Part of a small language model's weights.
Size: 8 layers, width 640, 10 heads of 64 (1 for keys and values), MLP 2560 GeGLU, vocabulary 8192, 57M parameters.
Architecture: RMSNorm before each block, rotary positions.
Training: 1690M tokens, 9084 steps.
MLP neurons of a small language model. Each row is named by its layer, matrix (gate and up: input weights) and neuron, and shows model dimensions 432-495. Each number is 128 + 32 x the weight over its row's rms, rounded and kept within 0 to 255. A neuron's up and down rows have the sign that makes its largest values positive.
After each neuron's rows, "fires on" lists the tokens most often at its 100 highest values on Wikipedia text that the model never trained on.

L2.gate1791 [168 114  85 144 152 174 100 141 147  90 155 129  77 158 126 141 151 131 124 131 139 164 134 142 168 123 135 132 102 175 135 119 218 170 129 174 122 169 131 137 112  90  93 117 136 178 108 121 137 146 133  98  94 109 152 135 174  82 168 165 130 107  65 104]
L2.up1791 [156  90 107 159 139 101 105  74 149 126 105 148 103 102 135 116 117  69 105  35  76 142 142 135 142 143 169 166 145 148 177 146  97 103 168 158 175 130  69 111  96 206 204 147 140  89 134 131  95 153 128 144 179 129 184 129 123 113 191 142 125  59 159 110]
fires on: "\n\n", "| ", "-", "|", "\n", " office"

L2.gate1847 [108 152 105 149 188  52 127 163  51  70 130 170 132 165 120 142 156 116  81  77 124 138  86 136 140 135 142 131  80 130 126 161 196 137 123 117  90 131 152 157 167 127  82  94 127  65 164 149 131 139  94 136 108 145 111 148 173 153 137 151 143 171 124 136]
L2.up1847 [130 103 166 154  98 109  82 125 166 165 108 168 145 149 102 190 167 101 154 118  98  78 122  56 121 112 108 115 114  86 118 164  93  99 139 119 169 136 131 136 200 144  89 134 145 163 190 139 165 100  70 105 121 152 120 125 141 133 149 174 161 105 108 116]
fires on: " top", " Top", " best", " world", " end"

L2.gate2134 [116 169  99  99 107  87 133 137  87 109 137 150 145 123 123  85 174 112 202 178 144 112  97 191 166  95 169 107 143 145 147  72 154 135 174 191 112 118  89 140 114 143 114 102 104 130 128 123 113 118 136 144  97  57 101 175 138 149 169 143 114 163 119 111]
L2.up2134 [ 98 136 133 131  97  58 147 139  82 125  89 132 117 112 149 105 161  90 164 149 116 136 136 159 205 126 212 105 119 150  94 122 165 173 196 117 126 130  76  96 128 157 155  94 110 153  70 201 129 116 140 155 109 116 115 173 157 147 105 127 118 134 149 155]
fires on: "V", ",", "; M", "W", "; N", "N"

L2.gate1188 [127  88 143 120  95 103  78 111 170 119 107 155 111 106 154 154 121 157 131 167 107 152 154 148 133 167 161 109  88 129 143  66 227 146  85 171 149 165 126 139 143 171 116 140 108 142 199 136 102 175 131 116 119 110  70  79 128 106 195  86  78 131 135 101]
L2.up1188 [134 120 116 115 168 147 156 105  90 126 143 181 147 165 157 147 117  83 115 123 130 156 107 123 166 122  62 127 149 113 127 140 146 100 153 196 175  84  69 132  59  89 120  96 193 101 137 132  72 138  74 155  79 108  87  89 150 165  56 144 142  62  39 107]
fires on: " al", " Al", " El", " | Al", " el"

L2.gate1053 [181 106 105 130  96 116 136 121 122 104  94 117 175 170 169 160 187 201 122 127 108 101 142 143  97 157  56 124  90 128 156  85 113 110 148 159 171 182 135 131 152 100 130 117 147  87 145  95  76 217 124 119 120 121 156  67 136  70 142 152 192 145  89 155]
L2.up1053 [127 156 115 136 114 106 193  61  81 105  22 123 161 155 127 125 183 136 109  93  89 120 133  89 116 151  61 148  86 103 188 155 130  77 137 159 170 146 122 114  79 126 110 148 166  71 130  77 107 177 119 118 145 102 112  88 105 108 144 124 130 128 120 133]
fires on: "\n", "\n\n", " by", " Charles", ", by"

L2.gate1915 [ 66  45  88 108 192 137 115 139 138 116 145 142 136 100 163 148 100 142 110 115 156 105 127 176 175  90 131 181  96 108 111 183 145 150 131 118 125 153 174 144 119  96 140  68 146 106 112 125 144 176 160  94 161 101 114 146 122 127 135 132 130 181  75 109]
L2.up1915 [109  96 133 142 105  63 121 177 183 141 135 196 117 133  87 126 135 126 105 143 103 119  86 131 107 168  89 116 159  86 105 124 155  85 179 126 115 100 191 151 107 123 154  62 145  97 139  89  98  95  92 129  99 101  73  77 157 171 131  55 112 198 139 142]
fires on: " League", " Division", "0", "| ", "tal", " | Y"

L2.gate386 [120 108 119 153 127 153 108 126 220 154 123 192 159  64 120 121 146 146 168 101 135 103  73 171 167 207  94  59 128  86 123  83 139 155 145 153 115 175 127 125  95 149 202 128 133 123 134 111  97 195  94 144  91 107 146 217 138 140 133  95 113 127 101 155]
L2.up386 [ 95 183 124  89 100 201 137 117 138 165 107 175 126  96 155  60 128 130 199 116 174  87  37 124 153 162 202 109 151  73  91 139  82 135 124 118 169  93 119  97 102 107 154  83 112 157 145 183 113 110  92 153  82 120 159 167 143 139 136 135 113  92 164 156]
fires on: "AR", "; M", " –", "–"

L2.gate141 [158 138  90 181 127 116  39 160 164 125 156 176  79 153 112 141 140 123 141 144 176 157  86 108  91 130  98  63 119 128 139 102 148 156 110 182 163 137  94 122  60 138 104 103 141 130 197 155  66 121 165 114 115 124  88  93 160 158 133 175 133 162 131  68]
L2.up141 [150  78 129 137 167 120 135 117 230 109 126 145 119 159 133 109  76 118 110 114 114 140 128 156 135 150 114 151 152 169 177 141 161 154 110  91 160 108 143 107  85 152 140  74  85 168 168 133 103 167 131 102  70 129 156 138 130 113 126 115  58 131 154 102]
fires on: "-f", " (f", " w", "-w", "- F"

L2.gate837 [143 133 114 138 177 120  81 148 135 126 136 170 173  93 116 157 116 115 132  99 100  78  84 165 138 132  76 160 179 121 122 145 136 158 138 184  95 113  52 122 111 100 152  76 116 143 141  99 124 148  94 131 146 144  72  94  77  92 179 153 147 151  58 125]
L2.up837 [132 165 117 104  84 158 163 137 125 120 162 119 160 111 200 196 173 172 141 169  57 154 107 157 122  77 131 121 168 111 130 128  99 152  80 158 222 161 133 161 109 144 108 220 134 110 173  68 138 157 154 132 117 131 128 134 135 165  91 146 127 104 168 151]
fires on: "% | ", ": ", " |", "oun", " at the ", " ("

L2.gate348 [121 112 122 153  84 117 121 144 147 163 132 155 157  72 176 147  82 129 180 101 109  92  83 123 137  82 141 148 133 157 101 193 107 136 107 169 173  79 128 178 104 111  66 153 130 131 154 142 152 119 130 142 102 152 133 105  77 125  67 138 129 158  98  95]
L2.up348 [ 89 124 127 169 108 121 190 179 157 108 122 156 163 161 133 158 162 127 128 106  88 103  86 174 135  87  93 134  71 104 131 114 166  41  95  94 154  87 164  71 152 114 132 114 144 118 118 121 119 120 105 100 114 143 106 121 170  95 214 119 110 133 137 149]
fires on: " O", "tal", " U", "ro", " | Y"

L2.gate1028 [106 120 155 117 128 142  79 168 142 165 101 105 180 136 138 125 105 151 125 165 109 159  99  93 149 161 127  98 109 114 108 114 142 180 160 175  89  81  65 103 150 149 215 103  38 136 129 129 105 139 124 184  52 160 165 158 174 170  73  84  79 122 160 114]
L2.up1028 [153 120 117 118 147 119 141 129 124 148 147 181  99 161 149 175 101 156 173 115 171 160 119  60 203 119 101 126  96 136 117 145  95 175 109 164 160  86 183  70 106 125 113  85 128 135 176  54  85 109 125 150 128 111 133 142 184 124 130 146 151 189  98 150]
fires on: "0", "; M", "00"

L2.gate1566 [124  71 174 108 112 123 151  96 141  84 159  71  87  78 134 113 124 177 105 135 133  93  99 136 159  71  30 168 116 149 101 157 146 144 123 180 124 136 175 137 144 111 125  78 130 174  72 113  98 127 109 125 127 142 155  82  81  96 197 138 121 212 128 133]
L2.up1566 [ 97 145 127 142 117 159 152  94  82 161 146 122 144  96 201 139 119 147  96 185 163  66 112 142 148 134 106 149 163  85 132 131 114  78  91 159 167 187 126 141 182 138 178 125 120 162  89 118 119 105 128 120 109  85 192 113  96 152 183 145 120 182  74 120]
fires on: "1", " signed", " years", " sign", " year", "On"

L2.gate2181 [122  96 131  90 171 120 110 149 118 129 141 189  98  86  45 147  91 117 138 124 118  56 121 157 159  64 163 172 114  89 112 153 140 164 109 193 114 106 140 134 131 117 116 140 152 146 209 140  98 103 160 157 117  91  90 180 124 144 166  68 123 212 109 111]
L2.up2181 [122 121  62  60 162  42 143 132 104 149 176  55  81 132 145 115 156  91 138 119 190  83 146 144 103 178 125 102 147 126 114 132 139 101 114 128 129 166  73 134 130 145 197  52 145 150  92  75 116 138  85  94  49  92  77 133  72  64 121 159 110 168 130 135]
fires on: " ", " faced", "X", " fight"

L2.gate999 [126 161 179 156 135 161  98 168 120 142 167 107 104 110 139 188 108 158 110 137 142 131 105 214 209 137 128 118 109 117 137  95  72 105 137 108 139 116 117 199 190 115 115 119  95  87  86  84 160 132 141 107 177 128 198 155  46  86 136 153 141 130 102  81]
L2.up999 [ 83 117 166 162 127 150 124 111 131 177 159 136 116 124  66 118  80 129 164 158 160 105  76 174 147  98  88 123 160 125 106 148  66  93 141  82 129 188  97 144 169 154 123  91 153 115 115 114 151  77 132 105 152 125  87 121 117 123 114 138 136 116 102 134]
fires on: " fin", " fund", " char", " invest", " don", "und"

L2.gate1411 [ 68 117 120  86 109 123 113 148  99 120 140 166 143 255 124 154 185 143 108 143 158 120 128 174 144  84 166 132 138 119 121 145  95 126 126 142 143 123 178 150 141 209 141 133 136 141 141  90 163  50 141 147 126 110 157  93 143 135 138 118 135 106 115 119]
L2.up1411 [ 82 176 163 158  97 132 136 173 112 130 149  52  94 123 129 151 156 139 141  96  87 146  96 113 146 112 181 132 101 164 102 131  47 142 114 121 131 117 147 141 141 175 157 105 174  81  78  68 151 142 146 110 132 135  85 149 127 184 109  51  96 132 166 123]
fires on: "\n\n"

L2.gate1631 [131 125 139 190 158 141 133 144 123  95 172 160  89 119  79 129 186 131 113 129 142 140 120 137 178 127 106 159 131 110 140 142 124 141 117  94 120 113 138 129 166 113 153 176 130 117  86 126  85  89 146 121 111 155 121 181  98 164 127 138 137  76  87 104]
L2.up1631 [ 94 160 136 119 154 140 120 171 111  82 112 142 120 107 142 174 137 110 108 123 174 170 130 119 155 139 115 134 142 127 124  68 166 130 125 178 124 102 143 110 133 120 194 155 155 103 189 188 139 124 130 125 105 117 101 119 118  94 122 114 159  84 165  87]
fires on: " gu", " Gu", " qu", " Qu", " Bu", "au"

L2.gate731 [136 189 164 184 117 176 117 157 114 128  62 108  94  98 136 117 184 117 145 160 170 118 143 161 116  70 132 122 101 100 141 105  90 162 145 129 153  94 122 168 115 143 138 117 186 137 126 174 164  95 195  94 138 151 182 136 134 175 113 130 121 150 130  98]
L2.up731 [126 178 179 139  82 136 144 110 136 190 199 164 158 142 141 145 132 103 130 181 118 110 131 124 143 117 202 119 133 125  97 123 144 179 118  90 111 104 130 110 162 146 177 113  73 168 119 146 103 141 101 159 127 177  70 146 145 132 100 144 132 116 142 130]
fires on: ", which", " which", " what", "Wh", "wh", " wh"

L2.gate1081 [142  81 157 127 177 191  75 116 178 141 145 109 116 157 157 111 103 117 130 117 166 146 125 170 107  90  89 119  72 148 104 124 159 160  83  66 157 106 161 146 101 155 221 169  94 114 133  71 105 212 133 180 139  96 135 138 116 115  78 136 113 141 156 148]
L2.up1081 [104 116 126 126 153 144 148 153 146  98 137  92 134  92 130  95  96 140 127 144 177 134 103 168 146 126 116  67 162 105 138 161 137 178  97 150 158  90 150  90 120 131 106 134 135 126 110 124 136 133 147  90 133  90 120 217  83 114  82 133 189 142 112 142]
fires on: " =", "\n\n", " I", "ors", ") =", " For"

L2.gate158 [125  66 177 155 113 144 112 187 166  71 108 151 128 127 108  90 191 137  68 159 139 113 154 100 138 142 157 118 128 127 148 180 175  90 138 110 163 131 142 199  93 135 114 106  97 124 181 141 124 156 186  91 143 192 139 117  91 148 168 111 138 146 178  81]
L2.up158 [189 103 183 168 105 133  71 120 156 112 103 108 139 179 140  96 135 100 159 173 114 168 145  90 156 133 129 144 117 181 142  54 168 119 143 108 157 136 154 120 127  75 162 113  94 156 144 154 114 143 130 159 188 139 184 119 166 141 165 111 133  75 139  90]
fires on: "-f", " north", "- F", " like", " south", "–"

L2.gate772 [137 187 129 160  34 100 147 158  82 117 130 125 140 127 130 168  81 136 120 154  82  65 122 102 153  61  68 164 116 154 148 105 138 153 125 147  76  88  85 167 117 110 151 165 161  79 168 172 120 126 148 182  64 141 149 153 138 147 160 132 132 147 119 137]
L2.up772 [155 131 104 134 106 114  97 128 100 190 142 140 128 135 120 170  92  99 102 159  57  93 116  81 134 108 180 130 110 135  78 143 118 140 129 183 121 137 149  85 125 123 159 110 114 114 168 164 126 146 138 109 108 166 115 135  62 106 155 176 129 105 171 141]
fires on: ", which", ", who", " what", " who", ", where"

L2.gate2010 [113  81 191 119  44 136 123 152 118  92 124 144 140 121  69 101 171 131 120 108 179  84  68 180 149  99 132 126 105  98 118 125 143  92 137 142 116 147 112 155  92 150 131 128  49 121  78 102  67  92 152 167  89  71 119  84 152 138 201 107 108 105 113 129]
L2.up2010 [138 107 113 113 126 107 180 107 132 107 140  78 104 104  72 171  82 169 115 104 167 143 177 126 112 118 150 116  89  40 148 175 126 134 121 126 119 120 129 159 119 184 108 142  95 160 121 117 155 164 185 177 161 147 112 168 132 141 151 106 139 176  98 148]
fires on: " After", "After", "On", " Follow", " With", " As"

L2.gate160 [166  54 183  94  91 115 149 109 125 142  87 168 130 133 120 133 162 134 120 123 176 104 128  93 152 197 133 103 155 102 153  99 140 155 155 134 158 137  97 124 128 160 111  77 100 185 155 170 102 165 149 102 135  78 108 104 116 144  80 123 157 120 137 132]
L2.up160 [128 120 128  99 120 181 171 147 128 115 148 137 188 116 136 164 154 174  93  69  97 118  81 137 130 121 127 120 121 125 150 129 126 104 169 235 113 132 120 110  66 135  78  84 119 103 152 106 148 164 130 169 150  93 163 155 131 119 133 131  58 118  89 141]
fires on: "os", " s", "==S", "...", "S", "/s"

L2.gate2452 [ 72 159 133 144 169 174 142 122 124 107 210 125 131 164 111  42 176  62  58 146 143  97 153 170 197 105 104 116 124 144  68  74 155 160 121 111 155 114 108 104 137 150 117 136 105 135 111 123 127 141 123 133 127 106 111 121 149 139 121 168 151 213  94  92]
L2.up2452 [ 50 151 192 152 171  96 121 112 140 173 145 161  81 106 112 102 236 160 154  96 162 100 116 138 132 128  99 112 140 178 112 113  45 110 128 148 108 149 117  98 139 121 192 113 157  42 158 124 192 120 204 133 139 145 153 142 121 103 102 104  67  94 137 134]
fires on: "1", "–", ": ", "\n\n", "V", " season"

L2.gate362 [154 118  99  84 149 154  86 144 125  96 150 160 154 172 129 143  62 162 143 108  95 137 153 150 139 127 100 143 155  92 125  83 200 173  87 197 118 186 163 169 173 122 128  66 142 198 108 117 139 124 125 163 110 101 118 167 130 103 132 128 124 159 133 185]
L2.up362 [166 174 165  89 148  51 106  89 125 172 113 109 161 131 154 148 102 150 147 107  93 103 144  67 151 152 176 189 141 118 150 118 138 146 144 174 143 146 163  88 148 173 145 155 192 141  79 157 164 115  75 138 136 127  84 172 139 143 150 149  93 144 179 125]
fires on: ".", " | ", "L", "C", " to "

L2.gate1425 [163 111  89 150 106  92 178 121 138  97 126 109 144 139 134 112 202 162 126 122  82 150 137 137  93 146 125 172 143 133 145 102 108 120 126  90 106  87 158 154  68 170  88 127 106  83 120 134 117 169 109 143 109 170 118  84 174 110 148  53 140 161  64  69]
L2.up1425 [154 106 145 220  43 110 146 113 132  88 146 119 192 145 115 156 163 157 164 120  97 162 131 166 133 157 157 132 114  82 150 101 169 164 134  78 143 140 142 158  78 123  74 123 139  98 105 124 147 123  74 119  79 143  89  67 124  85 100  67 157  53  95 109]
fires on: ", ", " car", " le", " to ", " –", " positions"

L2.gate1544 [ 81 111 133 136 131 113 159 143 196 138 180 175  90 152 147  91 141 101  64 124  79 155 125 150 141 142 113 106 135 123 123 117 202 118 179 155 124 102  77  87 126 136 113  94 142  78 123  71 109 127 111 165 143 192 133 152  98  97 132 166  96 213 118 104]
L2.up1544 [169 109 160 108 110 155  88 126 179  99 134 177 111 149 155 186 115 101 154 101 135 150 106 128 133 129  90 146  52 127 125 154 137 132 114 137 106 113 173 115 177 160 125 154 159 166 157  90 166 160 155  92 127 105 130 160 108 176 160 160  90 132 122 155]
fires on: "0", " ", " | Apps | Goals", " income", " | ", " million"

L2.gate2434 [ 94  90 102 115  95 124  96 126 128  87 122 128 127 164 125 172 100  79 151 101 142 165 140 139 186 113 147 139 134 127 117  61 131 139 122  99  91 109 147 130 126 134 174 104  95  78 110 122  93 144 154  62 117 108 112  31 150 156 121  70  78 105 124 127]
L2.up2434 [131  78 135 160 160  91 109 103 135 122 150 154 143 134 114 148 172 110 176 105 158 103 114 157 179 126 103 151 130 137  35  96 106 116 138 156 108 148  70 146 134 147 185 116 126 118 144 121 151 151 157  94 132 110 153 128 110  91 101 128 109 137 149 160]
fires on: " data", " information", " record", " reported", " stud", " Record"

L2.gate1676 [138 144 165 164 134 158 137 168 151 126 137 128 126 127 159 155 107 182  82  94 137  62 121 179 129  59  98 151 120 152 128 127 134  90 163 138 143 144 151 139  90 129 113  68 131  93 139 137 134 167 184 131  80 166 113  81  95 113 154  75 146 143 137 119]
L2.up1676 [136 106 146 144 150 127 101 132 167 143 162 113 152 131 135 174 101 147 119  92 159  89 108 218  98  67 124 130 117 134  53 111 138  80 119  76 135 152 184 124  77 141 118  97 133  87 166 133 103 130 174 149 123 164 134 131 115 133 126 137 147  85 129  60]
fires on: "-g", " to g", " | G", " and g", "; G"

L2.gate2025 [122  88 100 130  97 125  48 118 147 116 137 136 202 109 101 165 118 127 115 121 151  74 135 118 173  83  78 107 136 145 126 124 140 225 130 213 147 150  88 132 136 125 103 131 134  98 124 120 141 126 112 109 104 101 169 104 142  87 136  85 115 194  62 142]
L2.up2025 [118 104 130 151 184 167  82 154 139 143 150 138 177  59  73 162 147 107  96 148  48 139 133  97 163 100 157  80 156 110 187 136 133 165 119 165 122 160  92 116 121 154  94 148 154  95 157 129 130 158 155  94 126 126 114 143  79  72 100 101 155 127  86 162]
fires on: " ==", " ===", " career==", "s==", "ography=="

L2.gate461 [174 108 170 111 162 155 105 174 146 132 136 128 134 123 149 178 129 111 122 131 153 126 122 158 141 149 128  77 126 116 123 171 145  83 127 186 118  88 125 136 132 124  80  92  89 150 137 138  55 173 185  93 131 100  66 163 162 102 157 100 114 155 155 115]
L2.up461 [166 139 183 131 120 151 105 147 142 130 140 126 191  88  95 140 134 105 157 105 122  79 121 149 178 150 141 104 191 173 106 124 147  50  86 138  74 188 140 124 136 143 131  60  96 102 160 129  72 156 137 113 144 171 162  86 125  94 113 130 157 197 174 132]
fires on: " | G", "ag", " G", "; G", "| G"

L2.gate2045 [149 132 110  80  71 131  82  94 153 106 126 130 115 132 140 131  77 192  86  56  70  93 139 145  85 161 124 114 113 131 181 128 144 105 105 117 170 129 139 203 141 121 121 131 150 106 198 135 119 112  87 166 131 150  96 209 142 112 119 146 139 110 119 181]
L2.up2045 [133 133 126 105 116  87 135 135  86 169 127 116  71  78 113  96 100 120 103  67 147 177 129 139 149 132 131 132 102 112 201 180 102 154 115  94 134 104 184 135 123 125  85 141  98 107 134 123 129  73 123  90 124 128  73 115 151 139  83 138 142 161  96 129]
fires on: "."

L2.gate927 [140 172 121 137 117 119  73 108  88 101 169  64  84 134 163 124 103 130 146 117 160 156  84  84 148 105 130 101  82 101 130 124 145 179 141 153 152 145 154 120 107 148 153 136 110  87 133 137 100 132 174 143 133 113  88  70 150 149 111 126 146 154 127 149]
L2.up927 [140 216 184 177 113  71 171 104 133  92 151 108 117 119  87  85 116 214 137 102 162 126 123 110 127 164 132 190  94 120  33 160 137 139  73 125  88 157 104 157 144 134 161 145 190 121 114 171 114 157 156 193 174 135  85 139  90 100 154 183 186  90 136  99]
fires on: " Gu", " gu", " He", "He", " co", " Dev"

L2.gate1191 [171  89 138  99 118 150 104 112 141  84 114 101  81 173 155 160 113  88 122  46  66 177  84 107 152  86 108 109 133 160 162 163 166 172 141 126 136  97 161 135 112 124 160 112 127 106 107 120 134 110 154  89 132 161  94 151 195 150 133 145 145 153  93 133]
L2.up1191 [124 110 158  81  79 120  88 103 140 131 161 114 128 102 111 200 182  73 171 111 132  86 118 120 140 156 134 143 147 192  94 161 148 119 123 125  83  91 117 134 121 149 123 104  73 157 176  95 175 158 142 127  99 135 123 175 108  99 136 169 135 114 124 137]
fires on: ":", "\n", ")", " on ", " play", "B"

L2.gate1048 [118 103 167 179  95 130 120  67  83 149  96 107 109 108 169 129 164  87 200 251 129  94 133 103 115 130 113 122  99  73  94 110 152 154 130 123 110 122  87 123 137 125  95 100  99 119 144 109  56 134  98 161 123 136 110 151 112 157 182 106  98  90 132 142]
L2.up1048 [135 132  80  86 137 175 139 168 102 112 142 100 160  97 107 156 142 118 143  96 160 178 104 116 135  91 127 126 113  93 105 129 109 125 188 172 166 181 100  51 133 115 148 147 126 166  97 139  90 111 104 110 124 161 190 141 150 161 130 109 128 141 143  83]
fires on: ","

L2.gate2208 [ 80 114  67 109 123 135  87 141 118 142 187 188 123 162 155 142 163 117 144 120 129  74 102 149 133  68 103  76  91 127 126  85 133 107 180  95 116 128 113 153 149 138  80  69 113  66 146  99 121 151 161  95  92  79 135  97 121 147 189 121  79 101  99 139]
L2.up2208 [134 131  99  91 104 188 173  87 161 133 148 107 126 131 108  88 120 146 143 104 113  98 124 174 149  98 172 125  72 128  92 132 134  94 110  94 114 147 125 146 133  95 117 136 102 111 115 127 168 180 126 136 161 142 102  77 132 178 157 115  42  80 147 110]
fires on: " B", " This", " T", " D", " track", "–"

L2.gate91 [ 79 164 128 144 164 108  86 133  58 126 167 163  83 124 163 121  75 200 146 130 130  94 111 141 167  83 118 149  56 132  97 143  89 171  86 127 115 139 131 165 122 143 157  77 200 117 133 145  97 143 125 130  76  89 128 129 125 119 127 147 190 161 110 142]
L2.up91 [136 115 101  72  86  87 146 104  68 140 126 100 140  99 162  69 145  87 184  54  74  62 114 164  98 121 105 102 142 121 146 113  95  86  56 183 127 132  68 107 144 113 110 154 127 112 154  58 120 182 132 126 134 159 113 116 157  90 154 138 159  74  56 128]
fires on: " United", "field", " home", " street", " ground", " Street"

L2.gate2267 [109 138 143 151 132 119 169 156 134  62 197  83 127 156  78  82 116 118 165  87  66 136 115  89 113 103 147 118 135 132  61 164 139 136 109 143 143 123  90 157 138 125 150 115 174  93 128 110  68  92 133 222  97 128 103 127 139 158 159 117 154 132 108 158]
L2.up2267 [152 147 127 153 132 104 122  80  86 126 121 129  74 154 123 183 139 121 147 131 129 172 208  86  97 142 167 178  86 116 120 158 114 142 124  97 177 129 144  93  94  85 157 105 126  79 162 133  90  98 102 116 123  87 183 180  92 113 140 164 148 139 108 189]
fires on: ".", ") | ", " gl", ").", " | ", "020"

L2.gate2053 [123 122 152 168 120 158  24 111 169  91 137 104 123 122 139 155 157 172 173 125 135 122 118 163 178  97 116 103  79 110 146 117 176 115 160 100 140 117 107 123  65 107 177 175  93 119 147 104 140 134 159 188 138 147  96  61  60 126 123 135 127 129  59  69]
L2.up2053 [132 122 157 176 159 159 142 155 115 118 140  95  84 126 137  87 171 156 124 118 152 156 115 109 159 160 213 180  94 122 140  70  65 191 171  91 141 134 121 134 131  96 198 144 172 143 157 134 168 152 119 114 121 111 104 164 106 124  72  68 151 142  82 155]
fires on: " Gu", " gu", " Lu", " Bu"

L2.gate2293 [163 173 154 185  74 163 124 197 166 111 181 203 107  56 163 161 140 167 146 120 115  95 115  83 159  96 151 148 119 142  95 165 134 121  99 128 142 105 110 197 145 157 115 126 137 103 198 109  86 170 164  93 116 109  88 126 145  85 149 106  79 162 149 156]
L2.up2293 [166 200 121 162  62 130 135 188 139  93 141 163 140  62 171 129 185 100 160 144 138  90 103 105 175 104 126 158 159 158  40 175 131 115 181 121 147 113 116 170 159 118  89 159 114 115 150 143 112 126 147 111 129  87 134 165 146  98 153 144  72 164 133 129]
fires on: "-c", "==C", " of c", " a c", "== C", ", c"

L2.gate807 [141 118  90 153 134 129 130 135 136 140  55 141 100  94 119 141 161 127 165  74 118  96 151 130 121 193 130 170 158 100 117 130 199 159 141  76 140 149  73 161  90 100 157 112  89 127 186 103 128 196  78 133 157 178 141 148 125 106 144  87 126 138  95 160]
L2.up807 [134 106 104 205  94 164 137  79 101 119 139 111 187 149 127  94 143 128  63 169 126  90 154 135 191 100 139 117 134 104 226 100 164 132 160 140 149 136  64 170 111 187 103 139  61 143 136 143 109 178 129 138 108  95 132 115  86 148 118 135  82 120 119 113]
fires on: ", ", "\n\n"

L2.gate208 [127 127 162 132 153 120 130 128 108 178 141  87 166 150 110 155 144  94 112  44 151 146 137 132  79  63  51  89 104  95 111 119 134 222 133 115 206 105 164 126 115  97 105 105 141 161 146 160 151 127 146 171 137 108 122  69 116 135 121 156 154 132 207  98]
L2.up208 [171 116 162 131 136 166 113 131 139 116 130 165 143 134 185 125 112 155 167 132 110 123 102 158 111 113 114 158 173 131 130 150  67 137 146  90 140 108 127 129 163 146 149  83 141 131 112 132 109  69 106 147 107 141 123  66  46 168  60  54  95 146 147 163]
fires on: "'s", " first", " Championships", "ries"

L2.gate902 [106 139 167 138 206 127  43 125 161 144 118 204 129 132 114 167 116 181 114 137 102 109 107 124  93 153 102 109 132  89 115 175 118 124 157 130 171 155 115 218 145 102 133 158 159 138 163 133 180 123  64 133  83  91 174 123 184  88  68 137  99 113 132 126]
L2.up902 [ 96 130 142 121 148  80  43 140 126 158  95 120 126 130 111 156 168 159 119 138 142 144  65 125 148 137 127 100 115  43 130 134 165  90  99 218 155 130  95  87  84 214 143 139 129 172 149 142 163 136 154 119 151 117 166 115 155 111 156 133 123 136 122 141]
fires on: " In", " On", "In", "On", "- In", ", in"

L2.gate286 [121 153 162  93  76 125 124 151 117  77 170 149 168 130 145  76 142 133 103 120 124  69  82 112  93 140 171 146 150 133 158  95 176 140 121 157 118 155 111 133 130  83  99 115  84 202 144  82 111 125 129 143 143 150 104 132 152 161 131 155 149 152 120 175]
L2.up286 [146 131  93 168  59  88 153 151  93 122 130 113 113  92 121  55 105 109 126 149 175 111 153 122 156 196 134 166 114 140 111 161 114 105 121 105 123 149 176 113 166  70  82 160 100 148  82  97 127 112  78 127 124 141 101 101 123 101 104 148 138 129 109 132]
fires on: ".", "\n\n", "–", " h", " pl", "ran"

L2.gate1196 [103 141  33 132 141 151 138  76 113  89 181 142  91  84 144  98 168 179 113 102 125 142 130 174 167  90  89 106 133 159 114 100 122 122 160 119 191 109 165 150 104 108 105  60 116 109 162 118 122 139 178 175  98 105  88 192 147 105 130 154 115 127 105 126]
L2.up1196 [ 92  74 134 165 154  81 174 102 169 117 127 148 184 138 135 106 135 178 126 125 105  61 112  58  87 143 172 177 142  89 110  97 124 115 110 134 135  71 121 128  42 158 172 100  79 137 127 147 155 138 107 159 114 173 155 174 102 135  53 189 127 132 135  95]
fires on: " Division", " Championship", " First", " League", "th", " role"

L2.gate605 [143 158 187 121 110 164 145 135  61 168  69 115 139 145 202 128 135 116  77 127 193 102  74 142 179 151 146 100 107  81 128  54 149 107  84 151 154 146 106 164  96 167 100 127  45 199  91 157  81 165 175  64 120  99 117 133 122 189 184 119 119  68 117 129]
L2.up605 [136 117 175 111 131 146 151 129 120  86  79  84 143  91 118 107 141  85 134 118 158 196 119 105  94 109 173 146 128 134 116 144 116  92 133 120 135 170 140 148 128 138 101 132 137 128  70  96 135  86 137 116  93 172  72 134 129 172 101 103 181 157 120 125]
fires on: ",", " released", ":", " reb", "es"